Part of a small language model's weights.
Size: 4 heads of 64 (2 for keys and values), MLP 320 SwiGLU, 9.1M parameters.
Architecture: RMSNorm before each block, rotary positions, untied embeddings.
Training: a variant of Adam for these matrices, 316M tokens, 4822 steps.
MLP neurons of a small language model. Each row is named by its layer, matrix (down: output weights) and neuron, and shows model dimensions 0-63. Each number is 200 + 40 x the weight over its row's rms, rounded and kept within 0 to 999. A neuron's up and down rows have the sign that makes its largest values positive.
After each neuron's rows, "raises" lists the tokens whose logits its output raises most directly, leaving later layers aside.

L4.down105,221,122,182,228,284,155,175,222,162,160,176,197,236,283,291,238,201,244,220,181,284,219,164,165,266,154,229,227,236,170,196,205,222,164,181,242,232,256,223,132,203,242,243,241,162,177,141,174,142,147,135,181,237,224,126,122,265,202,245,243,180,189,166,243
raises: "th", "s", "ts", "t", "to"

L4.down312,212,162,244,272,239,193,214,200,217,164,173,116,169,228,163,182,199,146,167,213,173,118,224,215,183,244,232,173,138,206,193,165,230,196,240,226,214,232,188,185,196,152,191,199,180,164,177,162,257,182,218,249,185,160,215,268,162,278,232,158,225,148,192,252
raises: "ure", "ured", "uring", "ides", "ures"

L6.down23,173,165,137,179,317,213,193,168,210,182,221,213,205,182,251,142,272,167,211,222,103,214,181,149,285,142,205,298,239,180,181,229,213,255,208,142,186,247,246,230,215,235,229,187,160,208,178,239,200,207,157,188,217,239,159,252,163,173,272,174,170,187,168,156
raises: "ously", "ous", "ich", "ic", "atic"

L4.down157,170,255,194,202,219,197,194,200,226,205,180,268,244,210,228,171,169,217,269,144,206,191,235,173,223,165,216,232,242,153,194,263,205,205,210,149,158,200,158,138,205,269,181,192,227,189,167,248,314,215,207,144,227,250,212,217,202,205,173,191,246,147,200,158
raises: "friend", "back", "cast", "ew", "name"

L8.down198,195,170,240,136,205,189,174,150,279,223,268,258,182,239,146,233,246,195,169,146,225,255,206,230,258,220,179,151,171,266,221,235,271,232,226,161,154,168,206,226,228,171,190,187,140,249,213,206,175,172,278,171,197,250,236,180,214,256,258,158,226,192,177,213
raises: "-", " of", "s", " in", "–"

L4.down202,168,131,252,219,171,175,215,189,155,274,225,158,226,267,209,198,163,198,272,151,264,233,210,230,196,207,179,223,240,217,229,163,225,145,152,225,166,220,205,226,229,171,203,162,219,192,193,196,289,152,189,189,199,207,241,225,167,173,265,238,162,217,113,212
raises: ".", "\n", " |", " -", ";"

L4.down226,269,135,195,187,235,223,223,217,141,221,190,201,191,155,166,186,253,165,185,151,239,224,147,169,181,167,194,227,219,140,185,258,231,233,219,151,180,227,121,168,208,182,202,265,235,238,243,223,162,295,166,259,192,177,188,278,173,186,170,208,172,243,147,180
raises: "ence", "ent", "ense", "ency", "on"

L8.down291,203,142,178,213,223,177,228,183,168,268,273,206,239,308,203,237,196,160,280,194,206,252,233,169,223,187,140,194,203,221,264,205,275,225,255,252,176,165,138,237,226,207,214,223,195,184,207,231,277,175,212,158,231,186,171,251,274,163,202,169,196,221,197,179
raises: ",", " in", " (", "\n", "."

L2.down185,258,91,198,223,238,255,188,186,178,237,152,236,184,161,163,183,171,205,170,252,160,241,210,170,129,169,200,237,268,193,144,175,229,149,266,182,196,167,244,156,157,177,211,172,229,179,186,222,162,159,214,273,209,196,167,176,177,160,213,155,179,243,213,194
raises: "ally", "als", "ati", "alis", "al"

L8.down201,250,212,250,212,240,149,213,227,172,212,165,197,208,174,153,157,206,208,194,197,256,254,164,189,238,186,194,211,210,236,210,154,149,215,281,295,253,215,213,206,255,161,207,162,125,178,198,234,168,203,178,323,161,222,124,184,188,215,168,219,243,213,171,199
raises: "ror", "ds", "rest", "ł", "tha"

L9.down241,303,133,192,162,194,188,192,222,210,248,138,252,207,207,221,214,132,198,138,217,271,221,146,202,284,193,218,170,231,234,213,207,205,152,233,188,193,101,207,234,253,126,238,181,129,190,237,188,165,223,213,251,285,249,191,236,163,208,166,228,187,186,218,238
raises: "rest", "rit", "tra", "lam", "har"

L6.down70,200,219,171,186,185,249,198,185,222,219,223,214,270,225,245,205,133,195,229,159,179,157,242,197,214,195,184,185,208,260,224,162,217,195,258,185,226,172,174,204,229,150,165,180,181,179,229,180,199,153,221,249,212,181,174,225,148,218,163,211,221,208,263,224
raises: "rad", "ler", "anne", "log", "pec"

L10.down110,242,232,233,167,221,256,221,169,184,219,111,145,178,214,212,287,167,198,174,136,139,236,232,260,172,268,189,201,204,208,183,211,178,168,187,204,259,162,256,216,239,206,267,253,260,239,178,188,243,140,164,171,160,166,181,305,199,218,185,204,197,228,179,220
raises: "75", "67", "76", "62", "77"

L9.down202,275,220,218,164,154,209,232,275,222,145,179,203,194,219,231,195,285,224,163,272,163,304,221,171,249,237,227,214,252,208,214,155,173,236,336,203,176,218,216,160,173,182,191,180,162,198,243,166,188,208,257,264,191,230,240,215,238,177,207,179,162,214,171,242
raises: "xi", "gn", "wan", "rd", "ci"

L9.down74,249,185,208,296,263,206,232,176,176,253,250,302,177,250,219,286,191,232,274,150,186,174,198,192,240,218,201,187,243,227,230,228,227,148,266,225,178,192,184,176,242,213,228,172,202,148,171,183,197,203,175,225,273,227,159,194,201,163,186,100,192,247,260,175
raises: " (", ".", "-", " |", ")"

L2.down242,206,184,257,175,175,207,238,191,181,210,223,249,145,178,199,192,219,139,207,173,138,293,115,223,212,221,201,214,199,130,109,248,243,164,176,202,186,209,183,213,212,157,205,208,235,229,234,188,180,156,135,152,168,150,147,125,198,216,191,116,125,217,199,199
raises: "\n", " |", " (", ";", "\n\n"

L10.down65,244,235,170,232,226,210,180,143,197,161,228,206,192,155,182,217,170,215,199,96,212,274,166,229,210,166,199,204,135,164,185,197,181,225,353,270,195,233,231,240,239,168,204,260,212,216,224,185,232,164,239,191,228,187,252,235,233,209,222,191,186,209,232,200
raises: " (", ")", ",", " |", "."

L9.down211,211,152,181,206,191,204,139,159,183,174,221,192,166,213,224,221,219,210,185,278,196,240,222,216,251,165,204,267,249,215,196,200,202,215,145,144,199,242,188,207,132,245,171,199,210,171,314,176,184,208,236,193,202,266,149,198,187,147,173,198,237,105,243,180
raises: "ness", "ency", "ent", " enough", "erg"

L10.down58,217,111,185,181,213,173,180,209,232,299,200,187,140,189,189,185,248,209,241,254,216,211,209,169,254,185,173,159,204,182,171,254,227,173,275,198,148,199,135,157,188,205,165,204,195,179,203,177,167,241,201,304,151,203,164,211,115,280,173,256,123,155,217,238
raises: "enc", "ence", "enti", "ator", "ency"

L2.down20,184,167,171,210,234,195,172,198,198,270,198,195,198,293,189,251,272,195,198,130,189,193,200,320,241,260,134,202,234,209,210,171,225,187,183,211,259,164,213,124,203,204,211,173,216,187,112,171,170,115,250,245,220,158,223,211,189,230,189,154,211,171,234,192
raises: "ly", "ue", "uman", "les", "le"

L10.down102,188,124,253,241,181,183,235,242,280,180,203,211,246,271,177,164,203,241,246,157,161,156,184,172,154,167,230,157,241,186,247,202,177,219,282,168,228,152,157,205,221,227,195,193,192,176,237,205,245,211,224,270,170,245,177,199,137,168,166,133,166,256,184,200
raises: "o", "ok", "on", "urs", "uls"

L10.down128,173,120,198,201,161,170,179,290,155,166,194,197,176,239,134,196,185,132,192,201,186,176,255,173,151,164,124,164,179,230,169,236,230,170,262,180,156,240,223,170,193,201,183,174,212,218,177,209,235,229,192,213,229,215,180,95,212,182,183,235,192,168,173,174
raises: "ally", "al", "als", "ates", "ars"

L8.down290,193,247,215,219,192,199,184,203,195,203,202,146,218,242,225,220,248,255,204,217,243,123,214,199,294,160,300,121,185,227,197,138,191,217,190,211,211,183,243,278,190,190,240,220,197,187,175,159,197,232,232,213,323,260,188,159,247,181,205,168,166,109,252,170
raises: "ral", "rio", "rit", "ren", "ord"

L9.down213,208,220,214,285,194,196,280,161,155,240,248,221,189,240,209,226,218,214,260,226,277,183,183,240,200,256,217,209,83,210,180,258,288,218,216,195,183,253,176,225,267,165,249,209,202,206,171,218,163,139,233,255,221,256,199,217,222,205,220,132,158,234,187,146
raises: "=", " (", " and", " of", "-"

L9.down18,224,168,238,184,210,221,174,184,234,149,250,188,202,209,225,181,218,217,215,212,273,193,138,182,268,223,243,213,279,223,170,263,163,246,172,245,158,97,210,223,182,138,246,184,154,222,234,181,157,188,227,168,219,119,172,154,227,193,161,248,189,276,215,190
raises: "nes", "g", "les", "by", "set"

L6.down136,129,236,245,197,178,227,210,229,210,300,213,297,179,180,232,219,191,213,151,231,182,176,226,188,138,214,221,208,248,134,253,255,204,200,226,195,194,202,156,170,235,228,228,185,243,115,231,179,228,222,172,220,237,284,183,192,235,259,283,91,207,211,163,226
raises: "uv", "ue", "den", "ua", "urg"

L9.down21,180,147,184,203,184,147,173,236,128,253,168,229,200,201,162,177,186,205,186,193,277,206,132,253,159,147,215,169,200,238,233,204,156,203,154,238,226,199,164,215,207,263,235,223,180,228,193,211,202,240,233,175,169,220,199,254,218,238,169,182,233,202,180,206
raises: "rest", "rit", "rif", "res", "hard"

L9.down10,189,197,283,214,167,236,194,174,139,140,179,183,202,142,232,247,153,195,164,204,218,207,232,236,181,270,191,165,247,115,181,208,180,189,201,184,173,163,252,231,187,230,228,285,133,171,172,224,178,145,284,149,239,211,155,193,164,213,223,171,238,158,179,181
raises: "ing", "back", "th", "son", "the"

L6.down55,184,192,216,230,221,233,119,155,165,182,182,200,232,171,224,207,237,272,213,287,239,191,197,218,255,194,246,221,253,222,200,162,213,203,211,183,193,179,210,220,179,228,198,266,169,242,231,203,228,207,235,239,302,241,177,148,174,238,164,217,261,221,193,182
raises: "out", "book", "yard", "ball", "ache"

L4.down315,171,208,193,194,153,114,157,171,175,136,169,152,230,172,213,222,249,226,143,218,206,179,164,157,240,183,201,195,175,173,201,152,129,196,144,183,196,185,141,188,218,320,201,196,162,222,164,204,155,216,255,300,170,197,178,232,265,280,220,207,225,208,231,230
raises: "chin", "cher", "ld", "uts", "ches"

L6.down298,109,211,209,233,186,203,261,209,199,154,177,251,202,151,201,169,216,168,199,230,223,121,226,156,192,184,198,177,179,172,159,277,128,212,214,161,223,160,227,236,235,203,307,182,240,214,188,201,196,209,252,233,216,211,141,194,271,187,201,195,199,250,176,144
raises: "alt", "als", "al", "alis", "aman"

L4.down271,244,149,189,176,261,222,245,160,276,202,225,203,157,241,204,203,206,185,227,152,236,161,238,193,183,185,244,246,193,192,147,241,206,161,204,235,143,205,168,193,251,179,198,264,195,208,211,211,255,211,165,228,181,220,167,161,169,229,245,223,168,221,170,251
raises: " (", "=", "-", " |", " in"

L10.down292,259,172,240,222,183,201,281,121,227,231,235,244,160,187,180,199,200,175,198,177,254,156,232,211,173,196,236,182,162,202,200,168,181,145,221,201,203,233,161,180,222,150,202,259,220,186,146,260,147,201,163,220,227,237,211,212,255,240,209,198,267,198,245,203
raises: "ty", "tar", "t", "hi", "ta"

L8.down5,215,195,223,158,182,146,184,206,250,236,236,226,214,226,195,232,264,215,231,185,233,241,150,211,270,218,206,195,221,192,205,262,246,205,271,239,187,208,152,284,171,192,224,203,174,219,207,227,206,219,227,223,235,205,139,218,242,226,248,239,186,166,238,221
raises: " in", ".", " and", " with", " among"

L5.down38,187,138,230,195,156,198,205,228,122,232,234,240,164,207,249,151,216,230,180,263,244,173,254,263,226,229,229,189,210,136,208,215,120,211,249,215,211,121,130,218,219,228,240,258,238,197,183,142,296,198,229,274,284,225,123,201,188,155,243,163,194,214,177,223
raises: "d", "den", "dy", "di", "ds"

L2.down186,166,238,248,256,257,180,207,154,203,214,263,183,232,169,220,137,222,262,131,211,194,228,227,265,237,196,191,240,200,241,207,195,227,240,213,188,201,165,226,187,208,257,252,226,217,211,248,151,240,120,212,271,197,230,218,135,208,167,194,266,161,244,232,207
raises: "aries", "ners", "ds", "ary", "omi"

L5.down144,219,147,207,246,208,210,218,182,283,185,226,165,233,217,182,186,197,225,176,182,269,196,231,238,204,243,128,177,210,218,196,197,204,212,213,205,171,235,214,203,246,199,197,157,220,183,216,221,274,158,170,300,190,188,253,237,134,215,234,199,195,212,156,205
raises: "=", "-", ")", "}", "In"

L4.down309,227,168,188,220,273,172,183,183,191,271,293,214,246,203,211,216,211,189,140,255,188,291,198,195,191,165,209,258,182,244,181,217,152,240,176,179,161,183,141,173,186,290,198,174,211,253,155,152,200,138,213,244,242,192,215,140,175,163,209,222,222,286,208,202
raises: "ents", "ent", "nia", "ency", "enc"

L10.down60,197,176,223,195,200,220,254,224,224,193,242,178,205,252,170,199,177,220,190,146,215,223,208,139,178,155,210,252,148,193,208,194,234,195,188,191,166,175,227,212,261,137,152,208,188,227,219,239,234,154,152,197,269,219,276,174,142,242,216,223,151,208,178,166
raises: "ier", "ila", "ia", "ination", "ino"

L10.down17,197,162,238,230,256,221,187,170,215,235,224,284,223,260,223,223,246,213,165,248,214,239,177,264,272,222,216,151,210,198,180,225,222,137,214,183,156,200,227,296,205,242,216,155,126,249,154,181,193,202,192,231,284,263,181,158,195,225,221,182,167,251,269,207
raises: ".", " to", " but", " by", " and"